MLP neurons of a small language model. Each row is named by its layer, matrix (gate and up: input weights) and neuron, and shows model dimensions 96-223. Each number is 200 + 40 x the weight over its row's rms, rounded and kept within 0 to 999. A neuron's up and down rows have the sign that makes its largest values positive.
After each neuron's rows, "fires on" lists the tokens most often at its 100 highest values on Wikipedia text that the model never trained on.

L4.gate699,150,158,214,167,156,229,232,215,209,165,269,252,220,229,207,235,213,155,146,246,170,162,222,256,145,200,128,95,141,143,203,208,249,222,233,160,252,150,168,169,197,169,256,147,179,169,189,211,198,157,205,214,183,190,181,221,189,168,168,158,213,250,207,198,209,211,235,193,141,167,217,246,232,229,280,212,203,211,213,135,179,226,208,265,245,208,228,191,262,224,238,128,179,112,230,207,168,232,200,121,204,203,185,156,220,130,148,161,241,201,290,155,219,265,269,256,161,223,250,138,189,199,182,191,259,174,261,276
L4.up699,182,145,217,183,171,184,198,187,269,197,222,248,315,213,172,253,194,203,198,211,270,171,153,216,149,158,215,161,202,192,215,248,319,180,246,184,190,194,184,173,203,212,193,193,191,191,222,160,214,252,178,121,222,170,250,170,240,171,165,185,196,146,208,197,252,230,262,256,188,163,221,233,280,212,220,257,223,190,178,207,156,166,190,199,248,176,209,212,245,235,211,182,276,186,199,154,163,203,178,177,165,191,188,241,199,186,262,235,236,211,212,182,211,191,200,158,199,186,283,181,87,236,189,141,207,144,216,252
fires on: " b", " program", ":", "y", " El", "u"

L4.gate478,251,249,207,229,183,197,222,135,180,214,229,298,180,233,224,213,211,223,137,191,139,258,235,165,134,200,190,177,217,253,279,172,112,106,209,244,197,241,182,172,150,156,167,185,276,142,185,178,207,144,192,228,168,260,242,197,110,213,201,126,254,209,239,163,140,184,156,104,242,236,214,225,221,264,202,171,225,221,178,183,191,268,325,215,186,168,278,242,219,217,145,183,199,210,227,210,171,206,218,206,243,204,219,176,164,177,185,164,180,272,214,219,164,227,223,199,164,165,220,198,151,167,178,227,182,210,190,231
L4.up478,240,220,224,128,201,224,169,173,198,237,153,134,192,278,217,195,175,128,143,219,182,228,232,251,137,179,186,136,174,229,191,270,205,209,174,206,156,178,209,216,243,209,240,138,92,196,235,131,200,229,307,163,179,189,158,197,283,206,225,214,205,222,225,199,219,155,248,137,159,238,204,173,192,163,181,176,211,195,133,122,165,248,200,211,171,211,264,158,227,226,228,213,249,237,161,202,150,156,184,215,209,165,246,206,181,251,191,182,217,202,241,151,179,216,121,290,177,215,239,115,238,203,167,256,219,301,221,215
fires on: ".", "s", ",", "–1", "ex", "ic"

L3.gate88,212,200,231,235,219,125,173,175,152,250,188,142,168,205,200,264,152,120,212,161,190,172,219,145,216,177,182,229,172,222,239,228,245,243,195,154,203,160,132,163,270,124,203,231,181,193,214,173,141,200,220,182,220,233,164,170,230,240,151,143,168,121,204,163,137,228,220,103,148,102,277,166,207,226,169,210,251,213,226,217,290,238,192,218,214,198,237,192,158,214,178,171,153,241,235,249,202,247,130,197,297,243,193,174,193,192,254,196,132,300,174,205,214,172,118,144,240,245,151,261,192,213,226,183,178,280,226,255
L3.up88,208,176,244,252,228,230,323,251,191,197,220,275,239,211,191,258,141,213,195,288,176,193,177,189,248,172,184,165,236,220,128,192,150,205,192,213,168,238,187,194,252,177,198,137,176,260,144,250,225,231,182,184,190,182,129,262,213,136,177,236,202,182,222,255,172,199,175,236,245,192,138,227,229,160,141,205,201,252,120,141,232,190,247,148,154,143,176,232,294,243,233,236,217,254,253,199,221,194,159,251,239,190,174,179,167,219,191,246,181,243,180,231,244,168,157,161,172,201,259,256,260,293,118,144,166,192,227,210
fires on: "ard", "in", "K", "an", "ve", "it"

L2.gate663,216,192,195,235,192,204,145,282,190,186,182,274,187,239,215,146,144,207,159,190,119,295,239,213,192,200,238,309,188,115,200,189,247,206,221,214,262,167,185,250,228,217,212,184,176,195,264,190,110,136,139,234,206,191,249,232,204,182,257,200,150,187,217,201,203,240,155,100,245,214,207,223,246,226,327,207,254,203,178,150,145,211,242,168,216,205,220,202,250,200,209,174,141,202,201,180,259,234,208,237,174,225,170,288,180,231,195,201,173,238,231,190,98,221,165,191,236,160,204,117,205,201,269,166,145,219,202,243
L2.up663,226,224,198,208,258,207,199,153,182,165,198,221,219,224,221,172,176,166,156,180,185,194,196,240,215,172,149,237,151,166,194,198,306,186,206,175,249,265,209,177,216,208,198,184,264,127,232,203,171,119,212,223,288,240,249,239,230,144,187,222,223,196,305,222,265,163,232,153,182,196,157,146,312,178,216,242,190,112,274,205,82,199,198,192,283,209,148,152,235,227,217,179,181,147,191,180,284,162,214,278,179,221,228,210,228,182,245,211,265,254,171,227,139,178,178,163,167,180,146,209,191,196,230,165,210,231,178,202
fires on: "ne", " La", " re", "ve", " 1", " late"

L3.gate622,140,182,206,208,223,160,181,170,180,193,170,155,178,134,249,236,174,252,222,212,188,195,185,109,226,221,240,241,263,207,173,237,196,122,189,241,170,180,285,220,237,204,179,204,153,197,226,271,331,175,205,255,193,150,227,150,106,231,193,172,193,190,158,161,131,154,175,159,183,227,291,194,139,123,142,181,198,197,238,249,166,198,196,166,150,198,153,254,218,228,190,240,276,170,221,166,198,169,196,118,195,171,254,192,113,246,208,217,179,223,172,184,277,235,218,159,148,177,279,238,154,170,181,125,207,173,179,169
L3.up622,144,196,167,177,129,308,215,189,268,275,183,209,208,223,243,266,253,146,217,121,246,236,235,168,206,193,204,263,271,223,190,311,248,207,193,211,162,256,219,140,211,164,167,195,215,220,221,140,235,239,199,222,237,205,132,202,162,211,171,166,259,208,213,148,187,153,169,217,201,164,271,196,219,209,178,197,218,298,197,198,208,122,212,265,237,261,158,262,170,205,83,216,233,188,229,100,201,140,170,242,230,221,194,224,213,270,163,179,246,255,223,170,192,272,227,215,197,171,205,232,149,202,246,239,234,182,199,230
fires on: "li", "or", "i", "lo", "ac", "hi"

L2.gate454,260,172,255,196,169,180,215,247,163,241,162,168,229,166,236,219,199,179,199,148,228,248,134,189,155,228,186,158,199,243,224,192,227,183,235,241,202,251,212,170,257,188,277,191,204,147,184,216,190,252,256,257,191,166,173,269,204,267,211,162,92,172,259,207,234,221,130,226,232,173,161,224,205,153,229,211,221,160,203,171,176,281,239,173,250,222,189,237,157,195,175,222,166,244,241,247,252,192,179,214,189,216,154,200,160,143,215,231,254,198,222,131,175,170,254,178,202,183,196,200,276,217,167,144,189,203,255,246
L2.up454,229,223,206,152,185,170,246,175,284,164,203,220,192,276,190,265,192,191,226,196,201,161,215,202,233,199,169,165,265,296,222,145,262,157,232,249,164,188,183,220,170,199,242,224,214,235,147,195,277,251,148,161,177,223,149,127,173,221,153,242,162,192,216,215,174,189,180,190,216,301,251,151,276,193,227,186,159,204,178,190,220,164,180,242,160,236,191,116,181,196,214,196,206,117,175,202,190,172,176,200,196,183,245,160,210,122,193,186,229,161,161,274,194,203,272,176,178,160,189,168,211,232,150,136,152,194,152,166
fires on: "ter", "s", "ting", "y", "th", " of"

L4.gate494,210,205,235,213,204,212,210,237,146,236,161,189,150,216,273,299,169,205,234,139,188,265,161,173,302,226,208,228,157,171,164,232,163,154,236,209,259,162,224,158,225,226,181,198,163,198,173,194,213,195,255,275,240,199,205,173,178,200,242,236,187,176,217,177,217,195,195,151,247,236,227,99,203,192,149,164,154,255,227,97,200,245,171,133,180,268,217,189,174,203,273,195,109,212,153,166,155,204,240,153,189,151,193,136,142,185,272,203,277,217,169,210,268,247,232,166,207,224,220,217,179,153,215,223,256,263,164,250
L4.up494,159,175,218,228,187,228,211,156,207,214,168,149,208,166,236,193,162,220,339,191,165,167,239,216,170,147,223,191,122,208,234,180,234,196,227,189,194,160,231,212,200,244,257,188,183,269,135,92,214,259,190,128,160,226,248,190,207,245,203,217,188,86,256,180,202,226,207,211,214,158,169,192,278,179,138,233,126,183,170,201,210,182,190,204,247,237,166,274,169,200,198,181,277,151,263,196,179,180,210,232,183,218,153,240,182,151,205,185,224,184,188,207,185,138,153,184,227,209,190,120,184,214,145,141,205,218,130,238
fires on: "ic", "ar", "or", "t", "able", "s"

L4.gate312,135,223,229,171,227,198,242,190,149,184,205,166,302,287,163,245,218,182,207,189,170,228,235,181,129,189,242,203,213,250,136,156,177,246,170,189,168,235,284,199,192,252,158,226,193,150,210,209,236,195,181,248,203,211,270,249,235,145,168,207,172,154,192,180,172,137,179,174,213,229,232,226,302,197,167,203,211,256,227,172,284,241,226,181,182,204,320,213,160,218,178,178,183,260,131,171,181,195,191,192,197,216,232,202,167,167,174,179,233,219,128,124,195,218,142,193,228,144,276,213,184,122,202,232,215,242,257,234
L4.up312,176,145,211,228,238,186,202,165,203,280,132,187,208,252,153,199,183,144,201,100,189,155,200,267,134,115,185,263,219,182,204,236,249,95,231,166,210,80,217,207,114,227,220,184,171,217,181,235,164,131,189,242,257,220,300,171,222,200,229,278,184,115,272,175,174,220,169,185,202,221,144,217,213,229,176,176,246,213,197,186,232,231,238,174,256,179,224,256,178,198,214,173,235,180,218,193,254,225,197,224,184,207,212,176,144,168,165,194,195,224,146,163,228,211,176,198,167,234,242,161,143,173,187,166,231,233,111,174
fires on: "ar", "or", "br", "out", "ident"

L2.gate31,200,109,170,279,244,204,242,264,189,188,149,216,180,219,230,213,135,207,307,186,170,122,224,201,183,237,181,171,248,253,164,213,211,200,176,210,206,189,193,229,206,153,265,229,182,175,212,145,199,199,180,220,280,98,182,199,230,178,206,192,187,126,230,173,185,192,171,176,182,206,224,169,199,163,191,191,235,188,265,202,242,221,207,217,216,281,217,199,186,237,127,208,155,195,254,148,229,236,257,238,234,229,248,166,262,183,214,185,189,216,191,220,209,160,188,163,194,172,193,236,213,211,189,193,207,306,188,167
L2.up31,199,129,227,214,185,189,200,228,181,154,186,174,227,184,188,195,94,184,188,185,188,209,227,199,167,236,138,197,175,192,244,252,161,181,176,183,158,230,232,238,134,163,188,153,185,314,184,182,188,279,136,234,180,206,154,178,188,283,228,97,185,140,195,187,259,253,281,231,297,212,199,207,169,230,156,169,226,153,126,182,119,209,168,189,173,213,217,185,221,263,224,140,168,118,320,230,192,194,234,229,177,238,159,198,147,188,117,192,190,228,264,286,209,215,176,180,228,152,250,234,173,132,208,185,200,215,261,195
fires on: "ci", "ve", "if", "e", "it"

L4.gate187,166,187,151,155,195,138,188,225,217,233,203,245,200,235,151,195,246,267,152,164,182,151,198,192,210,114,278,147,173,156,204,117,163,232,189,157,96,182,238,225,149,191,193,172,206,164,209,184,185,185,229,178,207,184,123,185,225,254,171,184,261,133,195,207,173,156,185,126,196,175,199,260,180,157,182,203,161,169,212,172,137,128,194,249,195,182,190,274,232,219,139,249,205,233,136,138,198,229,135,154,193,259,127,244,153,169,223,202,173,255,203,166,127,252,166,141,195,221,269,237,188,192,126,243,167,161,147,263
L4.up187,213,210,178,165,206,241,225,257,283,187,251,172,148,259,107,194,209,177,205,221,150,184,191,211,186,147,207,261,196,171,201,119,199,177,230,283,174,262,221,144,159,234,197,169,199,234,137,180,167,236,222,222,238,219,259,204,274,175,199,267,139,191,227,210,153,231,153,213,141,115,192,188,230,251,148,209,226,169,215,233,152,214,161,258,219,232,144,219,151,176,184,228,227,226,233,183,236,182,207,151,200,202,163,171,223,216,178,271,222,171,182,190,221,206,164,186,193,165,162,182,236,165,160,177,232,126,150,213
fires on: "or", "om", "n", "duc", "com", "r"

L4.gate196,252,228,204,240,214,220,277,190,304,153,181,108,153,156,221,111,211,187,172,203,167,200,240,246,229,235,167,219,203,225,305,192,268,230,183,172,96,146,181,202,201,168,201,174,193,182,208,240,238,146,195,196,197,186,239,249,186,216,217,295,186,218,167,148,215,214,172,208,260,189,171,238,198,187,212,223,206,176,303,249,207,199,201,152,249,154,192,172,191,164,139,209,251,230,144,183,270,227,164,226,243,190,154,203,225,254,224,152,214,190,165,167,170,167,166,198,228,208,227,249,223,302,161,211,231,268,214,255
L4.up196,134,202,154,167,186,179,185,139,180,188,179,158,177,189,169,228,236,285,191,253,204,185,151,158,225,122,250,178,198,235,178,184,236,200,172,186,241,249,199,235,190,204,200,156,126,88,161,307,176,122,221,186,208,176,185,196,258,244,163,260,226,221,183,194,176,129,166,264,226,182,178,133,173,160,210,162,204,194,273,224,253,226,236,251,131,246,157,153,146,209,264,235,269,190,171,219,136,185,173,179,194,137,217,113,208,209,153,280,236,176,215,216,208,207,139,219,183,217,241,233,275,259,228,212,138,204,306,210
fires on: "st", "d", "ch", "und", " place", " contain"

L3.gate470,219,224,222,136,249,198,213,187,129,219,247,211,98,207,217,179,133,194,162,250,160,195,241,191,154,210,204,230,122,212,223,279,134,165,150,200,206,169,232,234,177,243,206,221,217,174,226,199,204,207,201,181,244,197,195,205,159,207,251,158,209,187,184,209,174,217,141,174,161,230,250,174,226,177,221,223,176,245,180,180,209,191,201,216,184,180,220,214,203,193,180,177,183,187,139,212,226,226,218,128,129,138,143,131,150,158,121,243,166,180,214,145,177,214,230,176,227,205,229,254,221,203,210,215,229,298,174,241
L3.up470,213,217,166,134,121,175,247,269,171,159,238,262,213,201,184,206,274,247,143,214,248,139,237,177,233,128,150,141,195,230,187,203,211,201,226,262,225,169,188,154,234,165,200,249,139,226,206,228,197,217,204,196,225,111,229,240,202,167,206,255,233,198,173,169,228,216,211,210,272,166,165,181,184,187,114,157,197,188,108,200,182,162,233,241,173,215,206,192,165,240,224,195,146,255,224,241,188,275,237,200,281,191,180,214,194,160,99,154,229,229,201,170,219,164,189,278,191,182,231,210,231,264,148,291,192,239,196,223
fires on: " of", "on", "th", "k", " Pi", "i"

L3.gate439,217,158,258,191,176,139,236,240,201,189,174,152,269,239,153,180,185,191,199,241,255,171,234,214,214,234,208,217,179,223,184,249,186,208,221,96,204,125,173,228,326,267,203,217,182,271,175,257,191,224,128,180,219,228,262,199,151,151,200,174,182,264,155,92,190,231,206,244,218,200,222,184,190,215,181,281,244,119,132,307,233,149,195,207,151,173,186,173,238,198,142,196,167,234,235,144,151,218,282,131,237,210,208,185,161,171,216,214,194,173,175,222,177,196,224,133,269,194,163,210,191,134,242,168,118,241,208,155
L3.up439,157,202,209,181,182,192,174,107,227,156,217,197,200,184,232,285,145,215,245,198,180,202,173,192,187,224,194,181,93,150,248,203,166,136,165,92,219,201,221,260,231,189,270,194,262,192,105,188,193,212,247,230,184,171,196,195,211,207,179,146,204,191,279,224,250,217,220,252,259,171,186,116,184,257,190,206,216,264,218,191,206,254,217,234,133,223,102,172,187,201,255,208,142,165,279,80,153,196,205,206,228,167,206,179,173,212,242,228,221,210,183,257,254,139,206,227,187,180,209,158,186,244,139,187,208,206,256,181
fires on: "le", "ide", "tra", "way", "te", "lan"

L3.gate193,169,197,143,161,208,191,251,253,185,202,222,239,248,182,142,252,196,195,213,176,222,206,179,221,163,215,186,209,193,179,282,208,144,160,89,156,184,183,169,222,122,191,215,181,203,169,295,171,219,224,262,250,252,199,110,128,228,171,201,244,207,200,189,210,203,178,133,214,159,143,221,147,219,174,170,192,179,183,204,166,152,226,159,232,204,90,244,192,136,217,266,241,209,260,156,194,200,251,171,238,140,220,195,238,203,158,205,245,239,238,221,267,281,206,206,207,238,177,180,226,182,295,224,347,127,266,233,202
L3.up193,124,183,155,192,116,222,259,273,205,246,84,240,140,211,190,171,191,135,212,172,185,113,183,183,228,165,185,234,186,193,176,238,202,257,125,168,159,164,241,150,290,196,168,163,215,283,100,134,195,258,237,166,219,226,289,204,206,204,205,201,239,154,179,194,164,208,187,264,201,167,174,176,159,219,219,173,180,187,233,189,208,187,176,186,189,240,248,235,244,214,178,229,276,186,184,165,183,243,109,175,247,226,193,244,202,240,211,208,184,174,143,227,152,221,162,181,187,153,182,204,209,193,131,201,205,148,233,173
fires on: "or", "on", "l", "th", "r", "ig"

L3.gate653,271,212,232,186,154,163,153,131,205,205,220,153,224,199,203,222,185,174,172,229,202,207,215,167,134,190,160,281,278,169,203,186,275,239,236,190,159,164,185,208,275,262,231,221,275,134,211,195,246,184,141,231,195,141,205,250,187,253,237,153,142,239,197,204,209,223,155,71,133,210,238,135,214,195,305,165,215,207,235,187,187,243,241,143,149,239,211,216,235,198,147,242,265,194,228,198,273,205,212,284,282,246,192,167,222,283,212,212,222,228,169,197,178,186,206,139,243,170,208,214,196,156,163,168,210,176,165,159
L3.up653,154,232,239,209,164,194,203,157,215,245,198,257,214,191,320,175,207,213,149,124,210,198,187,172,184,178,186,220,270,189,221,183,198,144,194,181,111,155,230,198,235,240,191,162,187,232,184,235,255,198,204,266,115,190,180,181,160,191,204,200,134,211,161,237,246,163,170,203,168,210,199,197,249,233,227,181,241,246,262,290,135,226,204,206,173,176,145,172,189,148,149,165,230,155,167,227,174,194,288,290,183,133,234,169,252,217,196,194,187,201,203,253,207,162,187,202,171,195,207,199,168,114,179,217,260,258,243,194
fires on: "ock", "ow", "ick", " car", " home"

L4.gate358,166,311,239,233,224,206,185,253,182,173,181,241,220,216,255,227,176,160,175,210,162,211,200,167,208,226,140,152,206,250,206,300,125,189,221,166,127,201,223,259,210,177,317,191,163,163,221,256,158,180,217,147,231,117,224,208,217,197,285,230,255,198,171,221,203,217,146,136,157,228,126,214,190,200,244,209,180,170,183,207,193,190,236,195,173,227,168,256,185,197,159,151,228,215,254,188,182,292,257,276,216,149,138,125,181,136,231,194,157,173,159,209,218,189,233,143,264,145,166,172,221,198,189,165,147,239,177,245
L4.up358,190,182,234,224,211,182,142,217,214,147,179,203,167,257,213,219,166,176,201,176,200,173,153,172,157,245,150,248,177,244,217,146,179,201,248,195,171,268,197,166,204,198,220,243,162,176,193,135,233,171,176,175,184,249,180,207,288,238,187,148,234,158,162,241,231,185,161,231,149,205,200,226,180,156,237,276,176,151,167,209,156,168,204,282,192,176,257,254,166,277,218,231,174,287,194,239,237,202,261,283,238,283,172,179,177,173,272,201,197,157,178,183,205,215,157,128,277,96,191,165,242,203,122,192,203,204,168,215
fires on: "ct", "ent", "es", "s"

L3.gate61,213,162,251,165,231,168,225,158,196,216,179,227,232,201,180,202,221,210,143,119,241,227,248,171,166,162,186,170,213,205,257,217,157,146,206,145,163,175,176,235,242,174,171,175,150,218,221,138,213,265,171,246,145,178,252,295,128,239,216,216,187,180,177,198,165,101,181,185,135,280,126,247,252,194,178,198,241,250,245,226,212,260,200,192,237,205,265,132,169,183,196,216,227,264,144,230,217,154,242,181,154,170,194,242,187,218,259,143,95,207,191,156,231,271,198,161,258,221,188,224,179,199,256,227,219,191,233,205
L3.up61,193,233,158,162,160,223,248,177,139,253,127,202,215,241,211,149,210,148,201,256,154,192,269,272,176,199,122,208,141,190,251,154,234,220,225,237,144,269,217,180,166,145,203,161,176,215,255,194,162,282,236,200,219,183,262,173,149,187,225,269,207,216,215,176,166,210,206,159,150,193,187,232,217,160,130,211,184,155,274,165,253,104,126,190,207,204,217,193,184,199,253,230,102,171,270,210,160,208,133,257,222,191,261,203,299,216,201,198,153,145,179,194,179,225,88,257,219,216,261,246,223,234,241,198,112,249,217,216
fires on: "u", "ic", "s", " Na"

L3.gate314,190,191,247,233,154,183,211,150,138,210,160,245,251,214,182,220,250,181,252,192,186,172,207,170,169,235,213,174,286,190,196,187,167,191,205,284,230,183,178,230,270,115,228,276,187,191,148,280,224,210,216,258,181,250,194,198,161,202,181,205,115,130,201,143,184,251,242,225,204,194,245,195,267,169,170,189,119,128,218,260,226,194,219,187,108,204,191,158,202,209,217,227,234,175,213,213,203,149,200,165,145,156,251,161,185,189,110,214,198,219,206,202,216,224,191,133,184,171,178,225,177,187,252,184,218,237,101,168
L3.up314,206,276,207,198,155,202,239,200,189,169,256,223,192,224,246,182,192,156,232,238,261,191,219,149,200,311,174,168,270,186,176,236,286,187,194,294,156,207,160,173,226,229,212,220,268,129,166,246,255,216,230,217,163,211,255,188,256,198,246,155,212,185,224,182,239,190,165,108,209,157,163,161,165,203,210,208,187,261,191,217,185,191,184,208,161,257,163,160,201,229,209,174,179,144,292,111,201,215,244,184,177,219,242,197,217,246,179,274,179,190,242,212,191,152,232,137,207,131,159,199,204,189,176,211,191,216,198,181
fires on: "man", "le", "ion", "te", "ir"

L2.gate304,216,158,186,186,221,238,219,142,192,190,192,169,179,253,168,266,215,249,189,167,187,207,209,226,176,168,208,248,221,272,137,205,215,187,220,178,220,124,229,247,194,237,154,197,219,215,155,194,179,168,208,152,214,194,165,147,131,198,280,196,205,210,223,230,225,124,144,151,239,226,211,194,174,326,149,105,151,117,208,245,179,221,225,164,187,197,295,161,221,239,159,206,207,166,139,164,180,185,209,198,217,220,240,165,224,177,231,222,205,173,247,180,235,254,144,192,187,152,167,192,149,214,186,155,196,156,198,134
L2.up304,148,131,171,183,192,198,240,167,206,194,244,244,181,144,202,216,195,232,222,161,192,248,142,207,113,207,149,211,222,245,217,252,295,217,199,206,201,187,229,204,180,242,176,241,157,173,210,196,224,193,227,205,228,160,156,184,200,174,170,210,156,128,164,200,170,189,143,175,227,143,171,221,166,177,179,119,216,293,283,236,165,217,209,258,203,232,126,199,187,234,150,226,230,160,184,147,254,196,163,237,214,207,228,235,220,244,278,171,259,239,263,126,145,211,207,215,132,224,209,172,146,213,151,251,254,179,111,155
fires on: "li", "ist", "lo", "d", "ar", "ph"

L2.gate212,129,154,190,221,224,216,187,179,185,168,148,189,138,175,183,182,170,241,216,218,186,228,244,210,199,170,226,215,216,223,225,182,201,215,177,153,174,273,188,145,207,171,141,155,211,204,206,153,186,196,193,179,263,154,247,212,188,200,213,207,255,174,243,198,204,291,191,164,269,225,164,177,203,232,224,235,180,257,204,265,232,187,336,103,198,146,208,237,238,142,101,176,168,248,189,270,212,217,184,246,188,132,150,165,232,168,134,179,145,140,154,199,228,172,173,287,233,145,203,188,152,182,257,235,214,246,200,202
L2.up212,167,173,161,140,257,251,155,174,159,144,214,189,210,181,208,173,233,257,152,219,175,206,178,180,171,150,158,277,160,168,229,221,257,282,169,156,176,194,197,198,197,187,149,203,205,260,154,157,234,246,235,259,176,212,227,210,246,137,199,258,221,190,205,173,201,170,195,223,273,215,184,121,218,202,243,195,195,196,137,193,233,151,175,190,253,263,135,162,252,166,231,245,228,154,245,237,157,196,313,167,216,186,190,141,232,156,157,208,134,211,188,194,195,187,149,170,189,161,206,219,120,168,167,182,114,283,229,243
fires on: "s", "ck", "par", ".", " to", "tt"

L3.gate399,283,194,145,156,220,217,148,182,228,244,283,161,216,244,276,193,165,161,116,270,177,260,222,225,196,216,196,174,149,154,211,183,224,119,170,166,163,103,160,160,196,182,264,158,252,220,211,145,316,152,210,213,179,146,162,242,188,224,133,256,248,182,183,216,171,205,188,187,236,162,258,324,200,160,181,255,204,258,122,174,236,178,186,219,188,160,194,228,200,201,198,159,231,165,222,268,213,190,211,265,170,208,180,243,223,214,216,211,189,258,181,204,128,185,187,245,236,163,213,167,192,186,213,243,246,174,134,194
L3.up399,191,212,191,192,177,180,163,260,230,201,229,191,189,253,226,222,238,217,176,206,204,238,167,242,188,206,202,245,141,127,200,168,247,156,181,201,211,219,141,200,170,165,225,187,255,201,185,236,155,207,204,164,167,200,199,237,221,196,231,196,285,152,199,254,184,210,174,130,164,179,226,226,232,193,210,271,190,194,160,212,212,191,204,218,213,193,182,206,160,207,186,210,134,231,173,235,278,163,181,195,236,182,186,171,229,172,200,166,218,165,215,149,108,215,130,270,240,191,215,233,168,217,269,208,160,258,87,233
fires on: " H", " J", " No"

L3.gate51,262,292,165,248,252,210,178,208,198,182,223,206,204,144,143,241,144,287,180,229,190,201,217,154,210,225,218,248,255,95,191,151,249,207,227,158,279,174,268,130,195,195,207,222,220,229,231,203,221,147,182,256,287,220,194,212,203,166,256,238,188,134,228,191,210,183,177,183,196,173,188,205,226,179,247,211,179,243,275,148,139,153,212,225,216,265,158,194,198,157,201,198,170,201,290,101,198,195,150,227,163,180,161,251,125,217,249,178,253,169,177,230,151,166,186,142,157,209,185,250,198,200,177,113,258,281,227,161
L3.up51,157,183,200,236,194,237,179,217,163,242,158,257,220,209,280,233,179,160,255,209,224,190,176,157,220,251,143,211,256,178,145,189,153,202,283,226,163,192,190,182,208,155,217,169,210,233,156,141,222,127,205,120,214,297,159,230,204,239,200,171,200,276,273,236,197,164,139,230,139,194,241,168,189,166,194,318,149,219,250,165,120,136,221,241,233,226,135,173,242,134,205,254,213,199,138,244,222,190,158,235,178,133,192,174,147,192,155,208,265,181,230,193,186,170,319,120,215,153,202,158,186,138,210,224,225,173,180,235
fires on: " re", " Re", " In"

L4.gate495,104,156,225,164,251,151,129,210,174,302,149,196,136,196,214,186,128,225,185,171,194,206,210,189,207,218,139,204,238,148,167,210,175,208,188,191,121,224,165,229,223,155,222,157,214,199,218,250,239,215,286,239,196,244,226,137,217,200,167,190,150,203,206,174,177,195,188,235,212,195,240,175,257,97,249,174,293,192,211,175,202,204,176,215,182,155,166,161,180,89,245,211,170,211,200,277,184,129,266,254,205,117,150,206,184,220,205,190,200,231,185,164,175,214,179,227,215,195,220,189,212,212,210,184,187,183,234,219
L4.up495,172,182,226,206,135,207,218,193,260,209,200,232,193,167,179,214,193,210,231,239,207,247,200,181,134,216,220,192,173,162,173,242,242,174,130,184,196,141,203,84,237,218,177,188,218,201,244,162,200,249,184,198,170,213,180,217,233,166,166,200,221,234,234,197,189,166,218,143,231,173,216,144,264,200,238,289,191,147,222,213,194,190,193,108,194,204,197,182,171,174,249,227,166,204,241,122,181,168,228,127,189,204,225,229,172,160,246,219,201,154,218,136,198,194,249,223,255,205,215,231,135,216,185,186,162,258,177,190
fires on: "ba", "va", " 19", " Championship", " Paris"

L4.gate270,181,161,222,172,194,190,223,222,262,215,121,172,176,292,227,168,224,217,220,196,215,145,265,192,155,196,128,161,181,222,228,205,153,167,126,217,175,253,240,200,254,223,230,186,191,219,188,128,220,254,265,176,214,239,149,237,89,181,215,181,195,219,177,216,188,156,170,216,204,201,139,152,162,210,214,199,174,301,211,195,238,299,169,256,173,230,279,276,184,151,211,231,176,259,184,274,156,202,228,266,177,204,186,200,199,184,323,194,221,258,155,189,234,169,172,140,164,198,201,239,242,128,208,148,198,166,217,195
L4.up270,309,207,242,213,214,203,233,205,183,239,243,217,168,185,246,179,213,185,187,180,169,133,225,121,189,209,211,98,260,243,162,203,286,162,259,141,213,239,243,233,149,185,173,211,231,207,209,227,192,195,221,174,211,190,190,206,99,187,154,252,202,218,287,173,179,193,161,185,146,207,198,192,160,200,155,301,218,212,221,205,317,161,143,225,177,132,193,192,268,212,223,173,202,129,302,240,165,155,189,186,218,213,294,251,171,214,208,107,194,199,251,249,170,216,217,191,116,183,170,183,151,201,197,213,207,171,215,217
fires on: "th", "s", "ly", "ally", "les", "nd"

L3.gate283,193,182,174,214,156,189,204,210,189,134,262,163,160,151,231,243,199,174,152,203,250,182,192,190,263,230,151,252,257,183,223,184,155,168,136,197,186,145,207,185,240,223,173,239,226,166,173,220,242,218,212,276,168,208,212,260,185,203,214,176,210,196,200,108,196,125,168,134,117,167,192,179,247,177,153,189,228,183,250,254,256,211,270,176,190,253,203,170,210,209,165,109,235,187,277,212,208,204,237,196,258,116,183,186,110,251,158,226,214,232,211,217,164,144,232,202,190,207,212,255,126,139,244,75,310,185,186,180
L3.up283,173,129,236,237,173,230,190,222,130,168,255,96,136,162,208,197,185,115,218,158,151,177,297,128,213,217,158,217,215,239,65,257,156,238,179,182,190,145,206,181,223,231,201,206,161,254,169,200,213,255,215,242,237,233,258,196,218,196,214,185,195,189,230,201,224,159,204,225,162,249,224,228,179,168,170,181,259,262,143,182,173,191,183,250,171,270,153,186,132,162,226,197,188,174,149,210,173,237,174,142,189,189,243,181,234,242,216,182,264,245,278,204,189,231,231,188,147,234,117,179,221,245,269,238,234,200,152,188
fires on: "hi", "il", "lo", " to", "ir"